config.toml
n_layer = 14
d_model = 256
n_head = 2
n_kv_head = 2
head_dim = 128
d_mlp = 704
vocab_size = 8192
activation = "swiglu"
norm = "rmsnorm"
norm_place = "pre"
norm_eps = 1e-05
positions = "rope"
rope_base = 10000.0
rope_fraction = 1.0
qk_norm = false
attn_scale = 0.0884
bias = "none"
tie_embeddings = false
parallel_block = false
init = "trunc"
init_std_qkv = 0.0315
init_std_o = 0.0315
init_std_up = 0.0315
init_std_down = 0.019
optimizer = "adamw"
lr = 0.00167
beta1 = 0.95
beta2 = 0.95
weight_decay = 0.18
lr_head = 0.0107
grad_clip = 1.0
warmup_steps = 270
schedule = "wsd"
decay_fraction = 0.631
decay_shape = "sqrt"
final_lr_fraction = 0.0
batch_tokens = 131072
seq_len = 384
doc_mask = true
train_tokens = 645300000
steps = 4924
dataset = "wikipedia_en"
MLP neurons of a small language model. Each row is named by its layer, matrix (gate and up: input weights) and neuron, and shows model dimensions 0-127. Each number is 128 + 24 x the weight over its row's rms, rounded and kept within 0 to 255. Numbers have three digits each. A neuron's up and down rows have the sign that makes its largest values positive.
A block is one neuron, or neurons of one layer that tend to fire together. After each block is what it responds to, as a language model described it from the Wikipedia text at the highest values.

L8.gate88:143167149154096175124123107131133098134106120139151165097119098172153130133135161126108131094108121071132148140120116114129145165132145143123091155123096092139094096134129132148087100128109139122160115100146132161115151145125158165127107124142166127106149123166121120075092117090120147133133143101150123148149122116123165150135114073129114144093129097114122098095127088103109112120102
L8.up88:132098153099134131119132100115147123155139121120120123143098122148129125120087116169111134109110155129131137116139125140146150111153094103150165103128100132127086181156168114159131110131151103169143103131104104103139134128109080148113124143138084129133141123148133104132157106088165154144146164090096147125119094093121123119134106135151147155166107136132159142163139117099107135143144
L8.gate178:149091142168150110175147117103170095111124136156139125116160128111120129126136125109153145119044146062124091125140135108113104138138139140140139080089137125138087129139110121150160094085147120135121132124088079123170163108124143130127135164109164145099101134176131163115095122108095168135125129121130119114148132155104137124115143151144088141141102157090155140128141112075113143148093
L8.up178:118107146111090121152089143102122127123151134116104156157187095110130108156108155108123122117166181125094134163129137116149154133113154099162103155111118151115098103127108175092111151125115131138106128149095111112157147136125147126151107171147131139126120109158114119165167127104140100093110153137178117141155120113099189136123107125138088169143092111101100118115157159116129144130109
L8.gate473:126110161115127117112124090102144098143057080140129113143120132168139119118151113121133117107092104142115143089192109145134079164144136123193095162100125097134117135103125130154128104099156139115175159139098124124122126141154135144098085154118145151139132102135155120106090169104127154133088088121123135154116149087136122146145082112120099142102137150125099166127195103135131157123159
L8.up473:115128097085103113147132130113106118153110076129114140125133106096134124139114109104096139107099123108124127161134137131065147150103111129134088103143108124094110118120135119126130102104138117096156104104136133088130127144128126119116074137091159143144177107124157116137122173108167177171126153130133128104148143134135107158150136108116106155133130098117172141114150090158114159147147
L8.gate615:123139129125119150123111110132163112124137108124155168177122117169111129129113127119083125096114125107156131133090121125102142129076152124125097161133124152121061136151100128136100094135127145103110122138139102128111142126150150101117118121128103142155110116142167151137123095105115135163151130098114125151115146176133134134174063135133123157123100132126145169137169164122119125120156
L8.up615:137146116124160126140118087126097145121159127119109123139114138089110139139117127155126128113116136067131131145166142139135122112159139133079092127116126137119083109159113106121178121118091158152129139128131156109125087106112155083170107092115108121123159105169134122160140117110073134116092096093148119127137108115136135132159152115141136127124138119131099156103162151116057159128096
Responds to: Separators inside numbers. Mostly colons in track or fight times (2:43, 4:36) and degree signs in longitudes (151°), sometimes decimal points; weaker mid-word pieces elsewhere.

L7.gate211:146131137142160120149106107091117115103134090190096091122114095098116096117115120099137178152146103125141102117124111123129162090097114142149155128117125136129130149118136127156099072126144173140113126118129122148129137118129165144133136116142137132098166116160162089100153161061089179144120118117099120185136129153155129169160102139086117160120081141088131133118151124117089108141116
L7.up211:131147129114135127130117131138140122143142144143145181114113120144145123120092103095109106120092132132076157136128119137102159158105144127143077098150119170108140095144163133135139148108096107094143091100142119121162178160123155141089154136171107123139212118143094143144136115105140097157113131150140103138115123106158156128104120189124132157117087126097084153092119112130119084140116
L7.gate234:096177134099088172121125120106160113123119141110153158124095129135127147142130120093155115171112151125121143150088150182156141111154154110115162132119137115151092149130147155131099160162148144180187119123132121089128102111102118118146111134119131100138131135092139104161126136123147151078125122124144138154086096145112113112117170101102120145113129167100126121100167106122107088128120
L7.up234:120142109152125139160130148147125153150125152152119108123147123117121123114177089125136161139151125122128106162154144104149156159119155158155131160115141125153136153154166192159127108118129124138123117124108076144151069090103138083130153120138090153133094094185154151113110172134105107152104115167117094120139155158136116160116131177111075164118125127141154082156161143067129101147119
L7.gate279:123199157090132092130132122103144128166119144102123161126132107138130124113119121124087161146111150136162083128079114117144168115120118166138143104149124127127119173145101097181174169135130115147176105084119124123104088118112087121155142110121139125161108129138131119082117124125159126123125120152141165155125126149140107133136140129119133137176104124124139117101137131074104100138102
L7.up279:123160167122108112162115126155171126131146119122154139124128144099067141121120150102149151107101109082152109133101117133098114139167121098112091157130111121126142095099112120116153117115109111115122141096170140086128174090145128154126106138068125089091124102098108142177093100147115159159130152148114129143135150170100139136182135136143111115135099078122136154064135104101087137142146
L7.gate407:124101125117101174140136119078090158117137140191158092183165120136137122090122122147136165095146123072108170127083107115170164155149084114137133122160125135117092134125161125110115127124122126147132102122112106103104167117139144141157157133138140080106164130100147141106131143052177168141151121151117176136121132106134122133128127135125102141154159136108129119135129136116117096133117
L7.up407:115178095122105139135099122145158103125106107139141109085107202109098086105145126145115103106131118083134136116070138165107143103129196150105141080112126128120121137157161115080125123104140145091139155084149124141141125143115157178134148080137140151138130141131134127124112108073089173119108093181124137136142173131151171111153150092116137147137114117113149115128093099126127107114085
L7.gate483:086094127147136149095121156100128112175111151089123125128137155132106114126163124120116121136120143143132165156135116147128165126139149146100118148138114112137088141092116108171130127153078135138154130135134144075118173127124112127117115101124131145113124124118082126144131159172084105175136089132111149133165115153121150123160129140112127130111110125116068095062155145147098093111119
L7.up483:091138103146143113140104133116120179175133154126123115115140132114093155132125123110090088143173148173172138150133119144126187114152103126148161088144154142158148162136110104137141095155110200101156107100152147097102149104132132143120128131085100176115131079118121118151109128118096153147103133128092133106131122155164101111167144143076147097182149102131112118112100145172103122124167
L7.gate505:142163144111126153125085155094160150130116094137147125156120135134115062121101112139144127091149177123132140150093133110087151101129125126142098098159106135148090127120099121095129153068088150148171164123151113095088119106121125138118052116118099135129126110144094129134122165097135153184107131074161132182127150108151137120133173129105117123155154154104093076085141085134111118136173
L7.up505:155121131118099143138127148119120142145137072102160112119084127117145120118079113097138097159117171130193120107111141112133158173111158112185080104113117130132091170081132128151135158173091137116116093155119156088123084126118103123093178118097119119145126108145151107101140117158148112147147105140100112105166077122120112102112084134144095141151076139118130177126137126104102111150116
L7.gate554:125196155105148102135095099146128136139103113115099148134143095140123120115151110133127145124155118081156119122185096140135115089108105147126086077086152149127118201141185153130089114107135140129120126157141131136105155124113116126149127128154103123106127118136147146097136199109128126107108116192135121146095122152163135148139117143123089142114102124103100161154149137102131117132117
L7.up554:120119133089109158141132074121140113109144146089145132110113119155104142167123130167150149069112127145069177105088170107141121129090119130142118089121125126159085158087121145169116079117129111100114126133102093137108115105106161125144119128105144140120110103174118118126144133114116115137122136101116104148150136138114138137149148084093121132094128192131102174128167107108122064118104
L7.gate577:107124121133161166105117121144134147112100147166129136142127151131111123131117146123117101156109124103119108116137139107126124147113164129121127123112096101145153133125128057101136077125120150142150141136091134092110115090139104079114157123112125133158126103109101077109174153114123179112135140103143115137153128163192159114097136125109159132163177148115120104119142120078101061108133
L7.up577:147125132113149161123107124121150149138110113122133143127118151118084120156125137098102076123106162076103121111130156131085150115164130115112151137146175124128098122107154089151089106153110109082110087130136168079088104119118110083105127077111134114132127108143107141118152081099115147085079145121111125142125104148139116134110154132089158094138136157110098101108132133095071118110139
Responds to: Coordinators and time-separator colons. Fires on joining tokens right after a word or number: and/or/&/commas linking nouns (appearances and goals, rock or log), plus colons in track times (1:28).

L7.gate41:103114109136114103125082097088155122151132086143100099109093134161125151167173105157091105117147104140161162132174119150191164166138152145142131088121113110139139111132115133140112140111092114115097136132172081132104137085108151171143154153106150152130179123163093164080099171085126133153147133110102156123130111104156117137113105169152153150123096116111144092109129131143157121108110
L7.up41:133186148115129116171107111111161108126133135150121156083111179109141098109147094118103104123084148138158140088130181131107134147136170101146121120118138141149124097144169120084134099126137146148141112145146100115085152110077159088104136102086162155103173106144116153115115129108172129139119154100130147135137123130128120132105128133117156114196127121139166090161121083150130120107128
L7.gate55:107155143127177155131111146120163132159083121159161147089142159100104127114150081102099101113137132133139128126155167109106134159142152141124105119136155141162160092142120132133156112142125137126131120146159114143132128108116139095133131116069153134153160126141145147141170157162154120173118131119097139088119139133122123124075117145130160088176111081143125097124105154118108117085108
L7.up55:139154155128105150157116151110118098099082114116106107120111153100098133164099155147152102109123125143131079109129146170194165137139144124092126110149137150112103110141119124135139128096126126142109141169134097158130138106135158072164129098137115109107121120116089167085148121136162113144120148171111156134138117152140086106092114117145129109141118140167152108121108096143127115086131
L7.gate222:110153164165127144127110105103137136079080143124130109120117182112148128133133105138141123141127125162145140125115147091121115121109147134155149086104119115125143126166082135109153146125123152128110162179133110129112131068134123140147134089121147120132147151091142143111103164115178105109127083088126142102143110095175125105088118153099152131180115110148184119155132126149146143131127
L7.up222:101097143075108126149106117149173143158137116139145132094156123132111099170153148133113104088132129130122140092137158163109122166165160118103103138148127143196094111116137156107120108109144114084117129106123098130072157087088156127131132121107127108114132118156087173091125128137132127163149156147066180094095131101155098133131159128128117137137101123162129111144129089095152129140110
L7.gate329:117165124122133149089108110131146155131125142142139102145099156152126116117100105128123104140129143143122136129086087127123106143131168133141163095107137132151118112126175154120069117166156101114158158188148121136123152113179141116193116121118127104142132103110112172111153113192145131156185109109096158122126149160154129159146085115161140126137114137125130118110170156147078148104129
L7.up329:111174133140102119105110136152128097142127131115101114155090152143111131139134136155115129129100150172098124137137182152152175169133130116108123118123129156118151120163151101111154147118091136172083110136169152124139118119103147085131122102125125155115151084131132132097132132134109081125133123113107182121078108125107127080074142106150113165115123120118147145131138128089134145156126
L7.gate416:111149123132153149179130121155140134176110131131144107097116128112109104118143111127097155147130107145129102085112166142179095142158136150174114100093138096081131148146117139111159132142154098151172136169148079119162121087140127074120111109115161132115145104177135157154149139100130166157140131128076190129130155135135066081145102105102130130126085133167122112090189124106111109117146
L7.up416:106123109134122134073121115088131122116142135146098153101159137158148133140095079180126117132124122118135150128152156134126113152136174097140076113125171154155128112108092071114102083134142130152102135143102102112093124104103132142122101086101164119137164158130137166156143114105160119135127119141115135130136117131104122145165128103164130134149132145086188126099147140174124125123128
L7.gate472:110152094093109137147084128094211114141102111187128091061077162123124077138154079149092103127141129136140153112111136145192158129139176131133108100121145145165112120148115097114121122135113142136121108125133123108081157089089145102143133098119113118158151089130094133085119102100172141149166135119110175124116107133149100153092136112118148122169140142101135111090176127100115107108128
L7.up472:122166115145108115132111090116144129116135083121094112092122122148127127134135117140120129135122166139148166089112149123127151178152180104146099088092146110141120118163102161105105121124119163129123146132187103123115148120105143132133156102099125125122164137118096149098142180103154128139122159101096180122140095138167099129125111140145142109150114107130165101125134116125169128104105
L7.gate475:115155098113152134133139112095151091111117148190150170080108174125147083134136140132146098122122139170179142097122172150136142161137155137097115138160149146151097143128107153089107158126110145126139141113145094081072148123131154098130130110113132158087148122156115148116138132117141124120119156070083110112137118133180137155092127152103145133167133130154144111155107106120130092087161
L7.up475:119147168127115126121080128107150110106138100137089110129121136123137137174147078148109137087136135123159122153160163113137154144173158138124080097137142105140162112157126121130133136102111149129072127135148104125125092129098151161147123114122119136119176104152131181073123135141158164130159152091093169126098135142150103122105128154139157162143104106136162096113161139157160135112050
L7.gate479:119133185099109113143135096136153112124103091183162130075134138133131108136144123147134078138148134109152105140119139118138108153108132161150129106147136113126086125169141117092115071171136143119115103132168132132137164093111166125139144144111149102133154093118139109134131153156158159141128121081113138110129085124150117133083150110110132126212115123157181130094113095127162077132101
L7.up479:118130092128146104096082096102140152140153136115085140139111114140128126171106136132138131114105144148127165097169154185133202168157154126107096135124133125156168104133128155128141187115142129120137134133163079150110117112069151146122137135094102189174162141166148169121137146119136133117143150165098121164081134153119137135125093138144149082120097143103162096125135117118147128105128
Responds to: Section heading start. The first = of a wiki section heading right after a blank line, ending prose or a table (e.g. ==Current squad, == Results); also line breaks before new paragraphs or table rows.

L7.gate63:117104132191135123152147099141124117165097168134207113176132108161133122111171137134074118170101120115093145094116139135169119130128154139123135138163114126131116140115081073123156121131068144128115091136080153120111102127111129206108145139139123148130125102094134126122113120140099123127119134137145120133127090111126148125108117151157125094112116165086132124146113155077116071122109
L7.up63:112140141132092138118142104143159116160140131170114113089142124142121111137144155079156166137162145096152108138142145086102109090173162114160190117122097132174137143115153121158119165122130125091119129131132135099145084138105128124150131087182151124098089155115125139129147106111144125190135111116133126147123057118152139099141107120137090134121128185106117177109134098115135121131098
L7.gate285:148167129132153134175098161126121135108139185105135146126129129127161099087136173146183097089129146105101128143091109124151150143135153138123121096172133151140109116085124129119126140154097128119150158161158154157183161118127120129172118115118104125097127097085101100124098125134181094106108114110136099134163093156088108124117056128137103169149097127123112113139149135113105095144118
L7.up285:154066093187163142151102127161112107121148148142130087151134123147169137081149138104139161168107135165146115157106137114157103138136140118156131099096140146091154096128128140141134112104148109131132108103138163153107134095139112132095176110156155121106095155162111145125168138140123120134147135130137168085187099121110142144102110134119115125112126117112162128087066170143152140153163
L7.gate373:135144144146145091134125130130147134108115153107139138084165129120142079117141151115125133186148144116143132147149065085109134131137153144136145156102114099092163182133141124131155148174138129140133144104108125119084128126131139135131122151115131107136136134148115139127150149095132093118148101058193145099134100100163134120100136069141123160125138097141128130135123147145171118138125
L7.up373:160122137122116098057139133089124130135106164072131154135118126138140097147096148169112177179116133130108113111111123113128171105159111147117085074147091105102168131169103097134146137106124146117105113135126131148157112114108101118148143146137157119095120137100149153103141108109170079120105105115153118086124121134093112109107114111125108082126098107141175106130112143080140154145110
L7.gate421:080179119129127114096144112122168111122112136108132115142151120149125119117156136150149150171115139126170129119117124105142162150119173153176133110120124116115155122123107109143124110128103145126133096153137141142154188096128121094139097135114141129154117123094134105148138135119149137118150109094152170091114120140152170104107163114108125119115110138080136124124109140122151075123151
L7.up421:127129111120106167114155129165156139117102154143153136157133128124149118114155151123167172139098166130138156128114135090147138151075111147137090124149151124106126121124092152085138138145117071118152112155098166115113117131164142111132084087133106110126119146105113127161142103148099134129094110106166140117106177165105161079137132147141091122101129135142113131080105159116127073125104
L7.gate468:075152128106089140103162153132107102121160139106121158140118145175123122149113113172122138154105103131124128130150097094116144101131113092139110105106118147142145118124120118136136172142103124087172107133137147123137140145104160083136158184138121123089173131113138114116085148089142092137133142137109113073105130160099103116160127146177133107124116113109109136107123136094149126144173
L7.up468:102111159113122142120153116148125087132100158110097141142161148163096121112113122149096107137160124174089130139100147102180096131098119179185160128107136120103134098127096136116172124130124118126142141137126152129140124122157117121144094072124187099144149170111082123104071123111142132133101140136122119119142141172163166120149136144093168116074145154137092094103130094177157106119130
L7.gate482:111124142153132139103120118117141108118136127087150115119112117138158132114129110154086113147097128136088113153142103120145128134115126100185126164125124164122171127111105084106124122158133127151137142165156168151108166123087148143131112117113141142132114105116143111071149146081161124102136113144148137111155148113145126138130109078126167137172144132130105112126141128116119118135127
L7.up482:099121108113128173109146162157103166147130111161122117144152141173143143123076152108081124095134139162045087122123121131156123102131127120152133126156088164130121125149156077138099148123135119107149130161164109100106155117107107146080152093119117135130112153131109125143100121099101120127170159114115179138140118100132125116166130131112135097155102143160095123123148108129089118152108
L7.gate599:083097146108098113123124111058135137104159112128172133123107157108152136094122112101144109129153144126113134134116131095113143142111150133181160138117131115138144102173154120149087129143100148134111125142093144134090141167131101123103100098159180075176087080123128099128120109135154113169098096124115129125159087142118173148139128122177128113140100126093126100081170133101134149132121
L7.up599:121128134123076084165136105115139116141099121136122180154157147109145101132109148094078151131155143132125171116134111130110139153149126162096179147140156149108138147138111125122167141085137117131137074084146144107126147108106103151140088121094167137148130153117146136125137127119122054131086136140091156126105127103106156128079111121142088134163167131140140114111123081115133111106164
L7.gate628:131131067140116159102106120129150138172152115140134124144098118127165099123107165121131081133131144151118127111133128130117118175144141128155097137123150110086136117162140124154073131147119111095146160109119142112147179104114115110103085110146144111106137112121145111148113164119132124137188097049097186123140122128130155117148070122133133103152122150165127142113134136097100131141111
L7.up628:147134117134110121150145108124130127162147108093093127132126094087110139075143153119150132124123124087113129141107106136094108106122143151126113097066141091094144146146161098134093181120108131137138135095124127158160133170078132058108124103130111114149161124113120101132089125162114084119127093070125117116148171135098189092112110086125145121108116088132110127112171146130144127149118
Responds to: Word-completing suffix pieces. Final subword pieces that finish a multi-token word, usually an adjective or participle, such as trauma-tic, mis-sed, unus-ual, ex-otic.

L9.gate149:096144148148138159154103066118154111118147108154104173124139175110158123171153139155128087120126099139147113128095128107139146124127110154175135122158125131177126096141127108111135124160158108105138154113145128140125116132115142134111154146121109118142141124140113135124146163132150108099142132152082123130139153095126127123113143078133152125126153157134156090111159114114121113117099
L9.up149:103140133104164129130162131102122125136176113149142145108104146190164120138110110141073118150110139154170130131131166172126120142148163129125072107125171149149146120129138160126130098150116145100151141130155083088085119118108169121120151112100099110140173101127121138113129108093160159183151097117139140111128080153132076140124117158149119149161081090177125084148111133118145111109084
L9.gate527:107131120147178143109111079112169113129111125128128122103127150072113143145150089157119128131102111110152147099122143089112120136121186081110110130128126144139116112114107169089143105127106150081111119151152100116127152105096120154168108098078166088150151117177126138084134197112121143123132099109128132146118149132162151125117127120135141141164133109120147107103174125128101141116117
L9.up527:154157116101098140163142080158156148106149096149127106139183117190111134141115128145105100102155152160134107133141196167114121155140126142141096125140082122127118120134120120134131137149153117129105137137167133145111102127116125066120164155131109140101156126130121156106150153122123133106135129140081146102123095113130147149126101129152184101154091091153155149117156121132180103126119
Responds to: Section heading start. The first = of a wiki section heading right after a blank line, such as ==Career== or ===Tournament; more weakly, paragraph-ending periods and blank-line breaks.

L8.gate3:148127152104104154103149137123109137105102142148129114128108185130185075130176106171103114143102144147128150110133127158122164103136142146125139120117140157136124130131136122094082129119124143134096127080123134115063137123135136133160106136132087128124141140128143139145175165154150144135116148121166132123139120158169118114139089130130138106148101156092186101150122092100113095157146
L8.up3:117135152154125130111154125114151116155128084122133142123158105141127132143152104125092161151102172143120122115133145123173140105112144149123149130133076093080097172133053202134137139130102121127124145097134152108143077136158097146152139109146110120107157163103123116128137152109115070118146093109132158099104144156121142132188160112094119098107114174109122131111079139163110101113177
L8.gate205:124135122152092121147122145122145156140130151148116185124153166133133071131143123131100133155145138151120123141109123074159123141127151144100177122100115166150143093141146132115117182143130084111113089128148149116120128160106113144153151137096123135133134091100147116129127131131129107126137119161125126081142108134121090099141113140136100115140149119123091109096108115113104115120164
L8.up205:146121151124117127114109129166109148137124158123119105144140104170100117139148121117119138130115151148136164142136124144115154157122172110122135108109102100117129134138122122141149139139136103109102172141117092124100165165130142152118133141100093090133110109133186107074153171165121148110133155068090140109164204122130105150122132108131154175098133106138110197087115147108161159178134
L8.gate462:132177173126138092139076112106136136106124096157104146082123162126141104151160117128128103162137123138145126119158143117139143139135162135150081116124122138156144143165099112115115114124141140108178119136155121140111134117092109147065150147101140172152205104129120093089147149094122104147124140088087122123130163166106118119173117132082158106124111083136144130122085125133166122128161
L8.up462:150133156131076080125126151165130177123137180116148115133171093138182125104088125120118133138130139147140142166175124108139134122101100098117125148152157085097094151143123132110138171125151145125116157118111123078147111178095125151162108111156125100132118145140100125128105120097124121096159090106174103111123181150163095118137129119107139149068151125091145108100133145099129113138171
L8.gate603:111137154118109117090104064137112105145119133136146151133139075114154068133128112116116121100126171111102125126106088104127141160135117146142156113134154130141100138130115124125177181122080115144145162157111133146067129111133105146112124128124122117164124116082117115096129186120169121127116102088171148139100147118169106136146145128108148135133133157138123139155139161147138117117156
L8.up603:160164162160113126132103126087123071167164135105065101109126136115148111106136125120135151140085146153083191103106128138118139142118146155095120109113145137110143134148113125122111146117099135086108091086089126103155152144161116085119127115097110176125127123140082088110144160148136153103145163105116138109131183120122148090122133123121100119097141134084125169141106126126105087151155
Responds to: Adjective endings after articles. Word-final suffixes completing adjectives or participles after a, an, the, such as -ed, -ly, -ated: an earned run, an inverted pyramid, extremely.